config.yaml
vocab_size: 8120
attn_scale: 0.125
parallel_block: false
beta1: 0.93
warmup_steps: 61
MLP neurons of a small language model. Each row is named by its layer, matrix (gate and up: input weights; down: output weights) and neuron, and shows model dimensions 240-303. Each number is 128 + 32 x the weight over its row's rms, rounded and kept within 0 to 255. A neuron's up and down rows have the sign that makes its largest values positive.
Before each neuron's rows, "fires before" lists the tokens most often just after its 100 highest values on Wikipedia text that the model never trained on.

fires before: " ", " of", ",", " Party"
L9.gate857 [162 150 151 144  87 106 165 142 135 157 122 206  95 120 130 130 118 140 196 140 182 121 149 118 131 141 149 117 163 148 104 164 185 137  88 116 138 166 195 135 147 127  91 144 185 139 150 112 149 116 137  79 213 125  97 179 128 167 129 127  91 104 141 136]
L9.up857 [147  52 152 172 114 154 121 108 103 113  98 152 122 125 161  83 135 120 106 144 192 128 151 146 166 146 105  71 140 136 120 169 177 157 129  83 137 107 120 142 122 109 174 154 181 142 107 107 124  76 158 133 177 149 127 174 123 138 175  86 131 151 136 102]
L9.down857 [ 92  77 168 126 155 175  99  93  74  78 106 160 158 159 116 149 129 135 107 121 137  96 166 136 136  94 112 136 111 101 178 156 150  95 123 179 158 126 164 100 108 128 167 106 147  87 148 146 121 134 113 134 117  91 117 137 142  44 163 108 152  97  85 102]

fires before: " ", " |", ","
L5.gate1016 [169 124 101 119 141 150 145 150 134 138 171 116 138 164  89 116  78 121 107 112 117 124 118 113 113 154  96 165 141  52 103 118 140 182 110 146 116 108  98 113  99 152 138 131 154 206 145 163 147 176 154 134 137 114 171 135 165  66 189 110  87 120 144 144]
L5.up1016 [ 96 143 134 205 156 164 151 128 153 154 135 109 118 137  89 157 192 121 173 155 146  95 143 138 124 185 134  72  85 135  84  92 143 127 142 107 124  80 160 162 169 148 116 116 144 105 102 152 155 141 141  64 118 135 108 133 109  50 127  87 136 149  72  92]
L5.down1016 [155 126 135 186 113 118 124 141  95 166 142 130  67 122 115  69 105 142 158 158 117 136 130  95 114 159  88 104 109  97 112 128 144 145 105 139 144 147 155 132 152 141 169 110 180  68 181  99 113 145 133 145 167 114  81 134 129  89 145  76 179 110 101 151]

fires before: "9", "6", "8", "7", "0", "5"
L3.gate967 [190 109 176 142 144  94  82 112 179 141 110 147 100 179 112 140 147 158 131 176 100 149  85 142 146 108  83  55  88  93 192 163 165 146  82 127 129 107 173 106  71  82 167  97 133 129  81 147 131 141 124 198 123  67 163 165 157 127 112 117 171 149 155 121]
L3.up967 [157 133 117 123  99 155  83 126 172 133 161 118 101 121 144 120 118 140 116 150 170 141  89 149 125 133 101 122  56 119 135 106 154 135 141  99  94  76 127 116 115 118 159 176 110  98 130 120 158 128 189 142 203 159 149 123 134 129 121 137 189 156 151  96]
L3.down967 [112  86 138 107 126 118 146 143 142 106 154 139  97 106 105 141 107 151  38  73  91  80 171 152 117 144 154  76 103 121 128  91  33 125 177 140 182 113 129 124 131 139 131 131 190 115 161 113  97   7 139 147 105 168 157 165 108  66 132 118 145  95 168 139]

fires before: "\n", "-", "|", " "
L3.gate1244 [171 111 170 196  82 142 145 159 139 134 107 135 138  89 145 135 146 135  95 153 108 112 127 162 120 163 138 121 135 144 174 183 150 135 140 148 146 149 111  99  83  90 164 120 137  90 100  72 123 113 120 106 117 169 167  85  82 131 157 109 142 138  98  89]
L3.up1244 [162 118  88 112 162  85  74 156 107 109 110  72 121 146 172 171  70  79  88 186 182 204 106 140 114 168 117 114 102 177  57 169 167 157 118 101 129 151 111 157  72 122 180 196 134 128  82 127 135 140 102  89 173 149 150 122 167 125 128 144 108 124 142  94]
L3.down1244 [183 148  94 126 151 104 168 151  80 104  89 148 101 128  93 155 118 162 150 134 117 122 175  91 108 135 136 111 150 144 118  89 149 132 124 136 164 122 121 164 160 121 147 133 143  89 120 147 100 111 140  83  91 118  82 172 179  85  67 174 139 130 117 150]

fires before: " ", "\n", " |", "ore"
L5.gate906 [181 136 142 140 115  95  55 151 161 111 161  95 136 142 151 145 148 156 139 127  94 131 111 159 129  47  30 136  91 163 155 144 152 128 118 195  50 113 129 126 150 159 141 121 131  94  93  93 124 101 138 125 138 172 135 121 104  88 105 112 149 123 148 117]
L5.up906 [123 156 144 105 146 101 109  79 122  65 139 110 133 116 168 127 140 145 112 154 137 110 124 107 157  90  95  69 149  83 131 116 151 144 188 125 106 118 130 123 107 154 161  95 189 174 107 127 132 143 111 188 130  78 153 152 159 119 160 167 119 115  96 137]
L5.down906 [156  96 129 120 111 107 130 120 143 140 124  68 132 101 116 122 138  89 136  89 142 118 116 165  84 118 155 134 103 162 170 188  59 111 125 100 123 136 144 185 153 106 153 144 156 169 178  97 124 133  69 196 105 176 135 131  93 146 139 176  83 154 159 109]

fires before: "-", "\n", "ers"
L9.gate965 [151  93 125  65 119  76 192 133 156 174  83  98 116  88 138  69 149  85 111  94 101 118 191 201 126 102 117 126 102 125 139 109 172  92 113  75 122 151 121 119  86 108 103 210 120 125 111 175 158 131 133 146  95  94 111 140 135 112 140  87 172 133 148 150]
L9.up965 [106 114  74  81 141 106  82 186 107 118 112 109  98  62 133  87 160 190 162 163  87 146 117 135  83 110 194 134  92  86 157 117 112 144 137 143 114 121  85 113 119 103 148 133 153 192 144  99 108 165 158  93 177  70 128 126 162 110 187 187 163 203 119 192]
L9.down965 [ 93 121  58 187 141 100  87 162 105 129  91 156  90 107 133 157 172 148 155 145 119 155 108 110 124 142 108 149 145  84 139  68  80 143 115  91 161  79  92 150 138 138 121 104  85 127  77  87 119  99 140 120 137 104 160 174 158 101 176 142 132 182 119 105]

fires before: " ", "\n", " the", " −"
L5.gate1032 [ 84 147 136 150 148  89 153 116 112 134 132 173 160  95 111 145 103 102 185 146 121 163 156 126 122 167 143 166 134  50 163 161 191 149 106 115 127  68 190 125 137 173  97 106 125 106 149 119 125 147 173 100 160 123 133 135 138  84 138 139  77  76 130 182]
L5.up1032 [100 121 136 173 204 152 115 130 138 151 149 127 117  98 143 139 151 154 123 136 118 105 134  92 140  79 113 115 145  87 165 151 128 150 153 128 148  81  89 200 107 141 151 120 111 205 109 145 148 102 188 187 111 124 111 127 105 143 122 132 142 169 121  86]
L5.down1032 [125 134  86 150 168  90 164 108  98 116  91 133 167  85  82 157 142 159 166  56 120 148 129  75 153  78 147 165 152  88 183 175 111 126  49  75 125 149 119 127 155 123  87 159 178 175 135 115 131 179 168 115 137 127 177  69 106  99 112 144  98  85  99  72]

fires before: "9", "8", "0", "1"
L3.gate340 [ 88  87 110 111 172 106 104 164 141 120 100 158 145 146 138 137  85 108  14 157  95 124 133 156 175  98 125  68 163 149 163 158  94 153 170 136  97 168 166  91 117  80 161 122 108 103  68 140  85 141 142 123 135  33 136 149 106 172 120 194 174 118 173  95]
L3.up340 [126  88 107  82 126  95 106 151 108 131  89  97 101 195 177 124 107 168 160 199 148 143 143 111  85 103 136 135 100  86 146 156 159 141 173 127 100 124  98 122 140  99 108 134  85 171  91 140 142 119 116 106 110 166 158 162 112 212 105 149 157 125 164 151]
L3.down340 [163 100 142 145  32 135 152 108 101 173  67 113 153 103 138 105 124 110 141 119 171 145 102 116 219  86  59 134 168 197 115 127 149 124  67 160 150 150 112  85 136 154 109 159 148 146 101 144 144 169 140 119 154 111  33  82  79 167  45  74 100 162 111 110]

fires before: "-", "\n", "ran", " "
L4.gate80 [146 110 121 169 105 143 163 152 178 137  91 131 135  83 155 134  88  88 117  91 111  91 111 155 112 157 129 128 144  88 168 166 145 155 112 126 111 108 182 111 140  73  97 103 158 168  83 162 152 143 105 120 187 118  86 119 124  98 123 144 123 111  96 129]
L4.up80 [124 120 175 110 142 127 107 141 172  76 145 155 138 151 106  91 106 148 124 144  89 100 120 115  74 127  80 145 139  84 127 138 187 181 158 132 141 123 147  95 127  60 190 132 148 196  82  47 109 142 112 156 127 113  68 144 151 158 116 168  83 129 121 192]
L4.down80 [ 65 124 149 150 162  92 136  88 113 146 112  78 128 120 139 161  94  79 145  37 102 118 131 128 143 168 105 146 144  86 197 130 159 125 115 139 153 149 134 168 120 137 116 128 184 113  72  41 134 140 155 143  50 113 131 188 106 135  95 128 145  81  95 165]

fires before: "\n", " ", "C", "ad"
L3.gate710 [ 94 115 138 119 157  81 199 166  88 128 137  93 164  77  93 186 119 145  67 122  86 107  93 143 134 190 140  76 108 114 161 149 117 161 173 104 146 119 121 150 124  83 154  89 152 136 153 106 147  87 101  86 135 100 144 137  95 158 122 134  79  90 112 119]
L3.up710 [141 117  33 135 106 122 155 134  70  72 141 155 123 182 168 203 132 168 144 112 125 118 176 131 183 161  97 142 126 116  67 160 117 179 129 120 103 134 180 146 140 130 174 169 146 131  87  98 106 120 155 123 142 141 116 131 103 100 117  77  90  97 132 128]
L3.down710 [188 129 167 128 136  90 132 138 114 112 112 120 169  85 114 154 137  69  37 127 183 123 111 109 106  96 165  61 146 156 198 147 148 113 167 122 150 167  83  94 135 150  67 164 138  89 168 129  89 144 150 115 120 184 127 137  72 130 134  99 156 130 130  88]

fires before: "|", "9", "\n"
L9.gate109 [ 79 164 146 140 169 113 109 134 163 133 121 145  76 124  71 110 203 113 157 107 102  68 134  93 109 119 107 175 110 224 142 160 119 110 147 104 165 170 108  77  65 110  77 113 150 103 134 109 150 199  76 134 147 109  90  81 162  91 133 181 131 161 112 154]
L9.up109 [159 121 214 107 151 110  72 147 124 144 185 136  86 146  83 184  89 114 147 121 110 156 165 132  76 118 136  96 122 102 141 184 121 111 146 111 163 116  88 140  82  80 115 140 104 130 160 108 139 114 101 135 117 100  63 102 125 135  96  60  77 115  94  75]
L9.down109 [ 97 100 128 111 104 114 136  86 120 128 138 130  66 174 137  82  78 184 118  80  94  99 101  98 171 198 120  77 189 132 124 157 119  87  99 101 150  78 127 141  87  82 129 208  96 117 137 156 172 157 144 136 153 135  71  68 118 124  78 119 121 144 125 136]

fires before: "1", "2", "9"
L7.gate365 [159  39 108 134 113 172 201 135 150 133 148 136  97 110  79  85  54 148 151 148 120 118  97 208 133 125 131 134 103  82  65 138 122 152 166  88 171 144 126 147 108 184 102 146 126  70 123 113 138 155 109 168 107  89  99 127 118 164  92  74 124  89 104 145]
L7.up365 [159  96 128 146 125 142  67  42 143 127 166 158 103 147 108 188 170 142  87 139  96 204 182 109  73 146 160 143  96 139 142 166 110  91 134 102 170 166 138 121 147  88  70 119  95  71 115 130  84 137  95  41 123 130 111 109 154 125  40  59 111 139  52 134]
L7.down365 [ 69 141 176 134 102  71 128 106 114 140 170 116  62 137 100 182 119 133 112 139 122 114 132 134 144 100 113 109 148 148 167 116 146 139 121 121 188  94  77 149 102 144 154 166 163 101 126 137 122 142 147  88 111 174  92 128 161 145 141 111 141 191 130 130]

fires before: "-", " ", "\n"
L5.gate80 [ 89 140 120  76 108 161 125 154 109  72  95 107  89 135 208 171 123 151 159 130 151 176 128 155 102  99  85 147 172 104 145 142 133  82 129  34  95 153 138 175 140 127  67 166  82  66  72 111 131 197 117 124 161 118  79 164 137 148  66 146 174 150  97 178]
L5.up80 [131 199 184 151 131  91 210  94 127 179 167 111 116  99 165 149 196  59 171 118 180 169 107 155 141 152 127 136 144  94 157 135 156 103 138 159  65 153  92  85 139 106 144 155  84 127 185 203  65  95 143 107  66  65 134 153 145 147 152 177 116 135 120 172]
L5.down80 [107 108 131 122  78 107 113 114 146  94 133 142 149 123 172 118 136 112  92  82 139 128 154 127 136 171 118 184 209  71 109  79 107 120 152  42 188 133 116 131 134 136 146 128 124 141 137 100 172 180 143 104 104  99 147 175 132 163 130 141 161 157 130 167]

fires before: "0"
L5.gate826 [117 130  67  99 117 150 150  88 141 159  93 148 113  83 141 135 103 153  64 140 192 102 132 119 123 152 149  99 153 132 109 163  87 147 153 182 171 140 122 120  83 143 105 181  84 150 117 111  85 159 138  87 173  99 121 121  43 127 108 158 120 143 139 107]
L5.up826 [120 165  97 122 113 132 138 154 142 140  97 127 119 132 167 140 156 180  97 249  70 140 183 172 129  86 176 161 160  85  86 121 130 108 140 124 170 142 131 211  91 131 168 125 132 109 184 103 112 135 110  86 183 166 135  90  87 118 125 147 128 155 139  56]
L5.down826 [106  51 169 120 108  94 165 119 159 131 115 176 101 176 150 185  95 107  94 231 118 134 104  92  95 144 167 158 147 172 131  84 165 159 145 143 118 140 123 109 111 162 126 118  80 163 180  84 175  99 124 123 177 128  86  59 150 110 232  98  84 179 138  98]

fires before: " |", "%"
L3.gate15 [173  77 176 192 175 191  81 115  68 106 126 144  86 147  89 149  95 156 128 128  63 100 115  80 119 169 102  92 101 117 116  64 112 108 114 146 113 106  71  98  99 133 124 140 197 136 131 139 154 129 158  97 162 165 134 101 153  82 115 127  82 128 138 108]
L3.up15 [116 151 105 156 165 136 156 112 108 138 196 134 109 124 163 119 148  75 110 231 123 138 146 172 113 134 104  76  53  99 167 107 195  73 156 104 135 139 132 124 156  86  94  76 150 154 112  95 168 203 107 139 197 191 159  58 115 115 173  98  89 114 136 129]
L3.down15 [121  61 127  81  94 195 119 112 139  95 102 155 119 177 161 151 108 126 103 102  58 123 110  96  91 126 110 136 132 143 157 110 110 172  93 131 119  66 148 120 127 126 123 124 140  98 207  93 101 132 137 104 186 152 154 182  99 164 158 144 168 137 109  56]

fires before: "1", "7", "8", "3", "5", "4"
L9.gate1062 [115 109 168 144 108 131 141 106 129 114  76 136 138 171  79 154 108  41 177 107 136 164 130 129 167 119 113 134 112 122 143 158 115 164 158  97 133 120  72 130 141 163  85 164  90 114 124 111  93 101 178 134 158  77 117 181 114 106 135  81  55  95 148 182]
L9.up1062 [148 150 173 151 132 118 108  82 114  85 164  87 187 156 152  78 132  90 130 155 142 188 121 143 108 120 157 145 136 155 131 139 109 162 166  63 110 139 145 171 109 101 114 150 117 157 136 120 137 191 159 133  93 125  95 142 146 158  54 115  82 102 170 195]
L9.down1062 [ 75 170 195 145 113 177 104 133 112 127 176 150 170 179 149 150 159 187 161 122 109 105 155  78  70 106 138 139 157 133 102 162 123 117  87 180 185 143 104 133  48 188 175  87 149 117 136 108 136 119 128 161 103 148  88  94  90 167 151 145 155 154  88  94]

fires before: "\n", " |", ";"
L7.gate737 [159  65 216 131 139  91 145 182 178 160  86 120 120 117 146 135 158 136 111  98 100 154 103 107  85 119 166 164 118 118  80 115 118 134 160 161 102 185 116  92 116 167 106 133 128 126 106 142 159 120 152 126 155 131 174 152 174 109 134 123 137 136 117  96]
L7.up737 [171 113  93 115 158 152 148  81 187  83 170  92 117 142 133 104 153 205 144 118 189 103 122 155  78 157 146 150 131 162 131 156  94 105 105 196 125 161 100 129 103 130 118 139 170 167  72 165  89 133  88 131 110 148 167 124  68  83 105 133  62 156 255 118]
L7.down737 [124 113 130 188 106 160 141  76 141 125 143 129 183 161  48 130 174 144 163 147 172 159 195 108 106 118  78  77 124 154 130 105  76 164 117 126  90  98 126 114 158 149  52  92 160 113 144 110  97  97 123  90 178 195 174  95 102 122 127  68  82 121 132  96]

fires before: " |", "er", "ings", "ers"
L4.gate474 [122 146 153 147 100  71 115 172 109 147 178 118 162 121 185 167 150 196 122 124 175 140 191 131 164 130 102 132 107 106 110 118 117 142 116 122 150 173 162 140  97 123 118 157 116  95  99 140 185  99 134 153 154 139 135 129 143 185 119 133 147 120 144 109]
L4.up474 [127 111 155 136  58 175 104  99 114 151 160 187  95 150  91 172 129  97 160 114 192 127 126 112  47  99  69 137 141 146  93  98 154 152 127 177 118 146  94 218 144 113  84 114 142 102 116 144 153 141 104  31 125 217 126  92 105  21 109 134 114 118 179  99]
L4.down474 [131 178 131 128 108 153 141 124 119 121 142 134 145 135 185 119 139 139 138  88  71 121 215 129  88 141 163 133 169 137 118 160 133 137 131 106 134 144 123 119  84 102 152 135 151  51 114 149  85 145 108  81 117 106 151 102 109 132  52 125  78  97 104 170]

fires before: "\n", "."
L3.gate776 [185 160  86 136  76 127 100 180 159 146 127  71 132 102 148 104 120 169 102 133 103 191 148 143 170 102 129  81 139 167  99 136 150 126  77 163 117 115 116 107 114 157 154 102 135 115 176 104  93 156 101 162 132 174 144 156 114 152  79 194 183 130  81 120]
L3.up776 [100 150 117 147  62  89 105 116 102 105  66  84 106 148 105  96 138 146 132 165 115 180 111 135 128 123 124  96 166  74 152 137 141 160 105 150  90 101 108 149  99 126 126 150 187  96 136 143 104  92 125 170 162 122 120 155 181 147 128 150 167 127 103  93]
L3.down776 [110 122 118 136 156 116  88 147 140 177 159 122 161  98 150 134 138 128  89  62 149 118 180 119 149 109 171 100 131 136 124 113 144 108  74 170  98 110 155 145 154 104 150 145 142 198 166 153 107 118 169 140  61 117 132 106 100 116  84 107 124 109  88 115]

fires before: "-", "\n", " "
L7.gate824 [171 180 125 146 140 113  86 112 124 132 120 167 152  84  87  82 127 119  78 101  94 122 179 135 166 190 196 142 126 174 145 118 130 109 156 147 100  54 144 136 152 183 155 123 126 107 110 102 103 108 126 117 134 129 118 138  95 227  92 133 112  94 118 120]
L7.up824 [161 167  93 149 156  87 108 156  79  64  95  85 144 127 133 104 137 104  91 147  72 142 145 118 136  86 105  45 102 148  86  74 130 161 147 134 125 132  95 120 145 173 193 103 142  93 129  76 131  91 108  91  93 165 106 130 128 156  81 115  94 161 104 111]
L7.down824 [128 100  87 131 118 140 115 117 238 105 160 130 155 110 123  62 140 176  91 143 114 167 195 151 124 157 111 155 115 147 105  70  87 221 136 107  80 150 122 143 153 164  97 132 127 123 119 111  72 123 104 124  98 113  75 131 152 125 124 101 169 114 118 135]

fires before: "0", "5"
L4.gate100 [149 147  49 123  85 171 112 182 178 128  91 141 144 136  99 179  62 145  99  86 218  92 123 103  50 131 145 138 132 103  84 132 154 133 117 118 109  99 176 170  94 179  65 155 125 154 132 100 101 132  52 148 121 140 127  80  73 203  83 146 165  84 147 175]
L4.up100 [127 163 125 130  81 204  94 121 132 144 107 107  96 183 108 104 127 149 157 192 135  80 126 128 115  71  84 138 128  51 136  77 150 134 153 141 165 176  81 115  96 144 167 103 187 137 130 159 155 104 157  59 108  83 113 170  82 106 123 129 144 111 205 124]
L4.down100 [113 130 163 179 151 157 107 114 161 104 200 121  93 161 144 127  99 165  84 140  96 107 113 135  64 219  86 131 107  93 141 139 156 130 138  94 111 101 116 131 107 185 130 136 126  95 187 181 149 115 180 147 165  92 138 146 141 131  92 164 167 125 140 144]

fires before: "0", "2", "1", "6", "7"
L9.gate578 [125 112 154  98  86 181 134 165 112 129 139 152 179 151 108 105 109 154 138 185 155 146 115 138 108 176 134 148 133 112 156  80 101 196 163 191 148 148  90  88 162 146 155 145 123  96 200  78 107 125 112 136 137 122 151  95 111  57  83 151 117  91 110 195]
L9.up578 [112 121 112 108  76 125 139 103 128 132 128 148 182 107 176 152 155 116 123 143  82 164 183 138  95 161  80 143 127 153 122 107 202 121 165 110 146 191  70 134 156 149 121 178 111 197 125  92 112 125 112  61 120 152 138 114 103 101 160 172 117 142 139 123]
L9.down578 [107 125 194 130  97 121 160  88  99 111 162 132  95 181 112  94  98 154 142 162 156 108 141 121 126 145 147 104  92 126 150 100 105 153 141 160 148 108 131 126 126 155 116 117  82  66 169 114 139  92 172  89 160 190 110  96 151  96 171 111 183 106 143  94]

fires before: "\n", "-"
L5.gate364 [143 131 189 173  73 176 137 142 104  89  58  99 100  44 133 165  95 172 147  68  83 195 127 166 123 189 163 138 128 153 133 130 163 149 106 175 178 182 117 129 152 144  93  93 150 147 121 120 154 166 112  96 109 177 109 162  68 187 123  93 172  76 103 128]
L5.up364 [ 89 132 138 124  92  90 139 161 155  95 192  87 111  70 142 123  91 129 139 200 118 105 213  67 152 158 160 163 157  63 118 121 173 167  90 143  70 167 122 116 169 177 150 158 112  60  98 120 120 135 166 162 138 151  99  91 132 155 149 150 137 170 115  84]
L5.down364 [102  99  96 114 132  81 118 128 182 143 160 106 122 141 101 180 121  66 143 121  71 112 154  95 115 184 129 174 178 116 102 144 159  92 143 163 155 126 152 143  90 166 121 199 165 137 182 158 169 100 149 144 119 115 144 152 104  49 158 148 117 152 162 162]

fires before: "\n", " ", "text"
L4.gate68 [145 123 128  69 166 134  80 199 132  94 136 152 121  77 161 160 140  53 162 133 129 129 138 178 151 154 111 142 176  72 200 194 137 139  94 133 110 158  94 171 117 162 136 114 154 133 171 104 207 163  69 115 108 121  67 144 124 155 128 101 133 130  53 108]
L4.up68 [170  93 116 134 142 130 139 118 132 183 143 108  94 193 101 177 124 121 164 145 100 136 129 154 143  94 144 143 120 115 216  87 149 137  86 161 125 113 125  47 185 138 128 171  74 128 161  92  97 129 181 119 125  55 163 142 117 144  66 122 138 117 124 115]
L4.down68 [201 142  63 112 124 112 136 136  70 147 144 188  74  78 150 104 185 127  71  84 151 142 123 149 115 128 135 112 142  61  66  99 131 140 114  99 143 128 157 189 108  97 151 158 162 139  88 146 119 142 161 111  86 107 121  66  94 138 158 118 128 149  77 182]

fires before: " |", ":", "–", ";", "2", "."
L7.gate1133 [ 58  86 218 132 145 165  83 122 172 138 128  99 102 159 117 145 107 134 108 107  90 155 150  89 150 130  98 163 137 156 149  88 126 164 104 121  97 176 108 149  81 147 148 123 149 174  63 158 135 168 132 120 117 146 151 155 114 133 161 149  71 137 160 136]
L7.up1133 [142 155 116  64 114 123 138  41  97 171 196  90 125 133 131 132 148 153  37 184 199 113 114  82 153 103 138 143  82 137 165  81 120 143  59 117 130 127 145 171 126 186 187 157  63 143 212 166  44 159  87 147  93 139 156 114  69  96 116 101 142 120 171  75]
L7.down1133 [132 152 131  66  98 184 165 113 167 169 122 100  46 122 122 110 125  97  75 132 106 136 171 100 143 169  75 143 118 147 108  99 137 120 150 106 130 114  74  97 146 105 126 160 118 131 123 153 119 204 139  74  70 166 131  86 111 137 138 115 205 150 131 171]

fires before: "1", "0", "5", "3", "4"
L9.gate1227 [129 115 160 145 193 172 156 116 161 162 135 145 138 154 170 119  96 107 109 159  72  84 137 120 134 120 137 103 141 154 212 162 156 145 154 106 143 116 118 168 117 115 131 131 105 121 114 119  67  70 168 121 146  81  54 143 128 145  84 171 121  80 175 121]
L9.up1227 [159 124  75 136  56  70 165 121 122  79 180 167 113 121 119 164 140 134 140 101 159 178 160 156 147  59 124 112 121 177 167 163 144 157 159 173 101 141 108 114 135 143 186 117  68  73 118 134 103 128 191 158 135 187 149 122 119 152 106 139 115 111  70 110]
L9.down1227 [107 135  98 144 103  84  73 117 210 135 115 158 135 115 126 107 191 111 183 124 128 192 106 119 118  85  97 140 141 131 164 110  97 177 151 102 120  95 128 152 108 117 106 161 158  86 119 109 100  82  71 171 184  98 123 165 148 119 131 106 131  55 172  88]

fires before: ",", "5", "4", "3", "8", "9"
L9.gate107 [162 155 149 119 179 112 112  83 132 188  64 110 107 126 171 110 109 160  84 127 125 109 116 113 147 146  86  86 129 112 156 129 162 153 139 118 135 131 129 138 112 138  62  41  94 146 111 147 128  81 109 120  81 147 149  63 143 135 161 150  80 137  92 141]
L9.up107 [110 144 109 137 101 113 121 154  94 162 103 123  73 200 138  82 106  77 112 179 113 111 126  95 120 195 141 116 146  77  96 124 153 122 147 116 135 136 147 110 121 115  85 217 151 129  42 190 121 104 134 139 161 150 130 131  95 146 105 184 117 139 186 106]
L9.down107 [ 51 103 158 126  46  93 141 132  90 157 110 110 162 112 112 139 114  96  89 133 104 147 141 112 191 129  94 108 170 126  99 121 149 121 141 106  55 153 203 109 113 148 150 153 180  98 166 112 127 143  94  73 152 171  82 123  93 106  96 141 166 193 125 149]

fires before: "2", "1", "0", " ", "9"
L7.gate348 [110 168  79 126 120 151 111 152 156 138  56 161  52 100 117  92 166 119 184  85 136 121 101 175 136 170 109 125  65 122  99 135 104  93  76 161 139 111 156 142 128 105 145 128 159 149 170 104 137 134 116 154  84 107 134 149 123 181 105 119  75  28 151 159]
L7.up348 [108  95 159 146 204 135  75 145 133 151 108  92  85 112 125 121 154  88 147 114 119 134 138 169 111  92 115 124 144 134  83 162 140 140 161 126 133 129 106 118 143  90  99 142 121  91 160 137 137 125 130 102 153 107  87 113 108 136 113  64  91 142 106 162]
L7.down348 [139 127 175  37 158 113 149  96  98 121 144 128 142 126 178 220  86 127 157 180 139  99 120 140 130 131 101 228 171 135 107 139 117 161 116 102  93 107 124 109 152 114 191 124 110 145  56  90 103 104 133 127 118  86 108 128 140 142 168 147 158 158 149 151]

fires before: " of", " "
L9.gate88 [141 150 133  85 180 170 101 120  91 127 138 187 118 155  95 135 107 144 138 180 115 122 104 128 170  68 132  91 109 165  45 185  81 187 127  86 171 124 169 129 112 158 195 109 178 129 116 151 149  82 132 103 147 105  93 130 214 118 175 127 177 150 133 123]
L9.up88 [158 128 149 111 130 141 142 132  97 144 150 101 129  89 132 113 136 181 143 144 136  94 132  57 118 137 115  95 106 115  86 145 161 165  71 113  91  90 119 130 106 113 195 151 149  93  94 119 149 103 121  85 147 115 109 128 153 190 132 129 140 116  98 106]
L9.down88 [198 134 118  95 161 107  82 106  96 128 156 149 152 132  94 129 190 134 116 146 151 126 122 155 139 118 160  96 144 101 144 134  87  97 148 114 186 105 110 143 101 151 138  97  70 136 162  84  84 210 139 162 139 140 110 118 149 104 121 131 126 112 108 138]

fires before: "\n"
L7.gate685 [177 138 166 119 112  78 125 141  85 167 122 152 149 147 177 115  95 147 131 144  82 138 140  87 110  75 133 168 159 112 126  98 129  90 127 130 163 119 111 121  71 180 167 102 127 105 112 113 131 171 165 119 109  69 127 117 172 125 117 140  73 118 128 121]
L7.up685 [116 149 134 129  92  71 129 144 192 123 123 100 183 123 111 113 118 176 125 121 112  75 209 119 132 146 181 158 192 122 120 132 110 114 116 129 139 160 176 150 187 156 131  90 154 103 176 147 128 128 103 112 147 200 165 124 151 130 136 131 144 106 170 167]
L7.down685 [156  77 146 164 128 216 174 107 212 101  65 128 136 127 110 130 158 127 145 104 122 138 181 113 118 168  93 136 175 110  28 113 138 185 170 134 112 133 135 141 155 145 164 131 125 132 146 110 106  85 152 119 126 161 121  44 146  89  80 114 128 117 112 144]

fires before: "-", "\n", " was", " –"
L9.gate1115 [137 116  80 107  75 121 159 197 114 135 132 106 108 134 161 141 111 122  68 143 119 170 143 172 118 116 170  70 153 119  89 140 165 114 107 130  68 103 176 125 143 107 159 166 127 108 135 100 156 121 118  93 128 133  94 121 128 169  72 192 194  93  82 121]
L9.up1115 [188 129 122  98 150 124 110 108 139 130 141 153 198 123 120  97 211 114 141 139 117 185 136  75 137  57 192 122 149 153 170 157 161 163 112 148  93 152 104 138 119  79 132 142 164 117 117 122  70  75 101 111 138  98 116 165 106 149  87 153 157 131 159 119]
L9.down1115 [166 122 147 204  75 117  84 102 100 114 168 153 134  59 151 137 117 137 146  80 205 107  77 189 106 122 138 133  94 126 119  84 118 151 119 128 106 125 125  92 140 138 147 149 149 159  64 137 140 161 166  97  78 118 124 100 123 114 138  59 195 166 131 145]

fires before: " ", ":", " −", "\n", "er"
L4.gate1267 [144 144 143 162 180 139 184 144 133 129 122  92 152 120 125 131  89 141 158  27 116 144 135 152 162 115 139 121 129 194 142  61 126  51  60 106 139 125 112 100 152 136 147 109 104 131 123  93 124 133 173 121 144 108 138 161  92 130 167  95 176 171 154 102]
L4.up1267 [101 127 115 178  83  81 106 117 166  67 127 140 138 120 138 142 130  81 102 127 133  99 150  97 124 197  85 106 125 115  98 117  76 175 181 125 116 114 107 165  78 118 168 109  99  97 116 140 134 144 138  71 101 116 105 120 105 123 152 139 156 173 183 153]
L4.down1267 [127 126 118 164  69 135 118 100 141 127 174 140 186 135 200 162 145 146 140 121 135 111 181 152 123 147 203 105 133  79 146 135 108 135 114 109 101 139 126  95 139 146 102  60 108 133 140  85 144  94 125 153  75 113 145 100 119 145 132 132 156 102 125 125]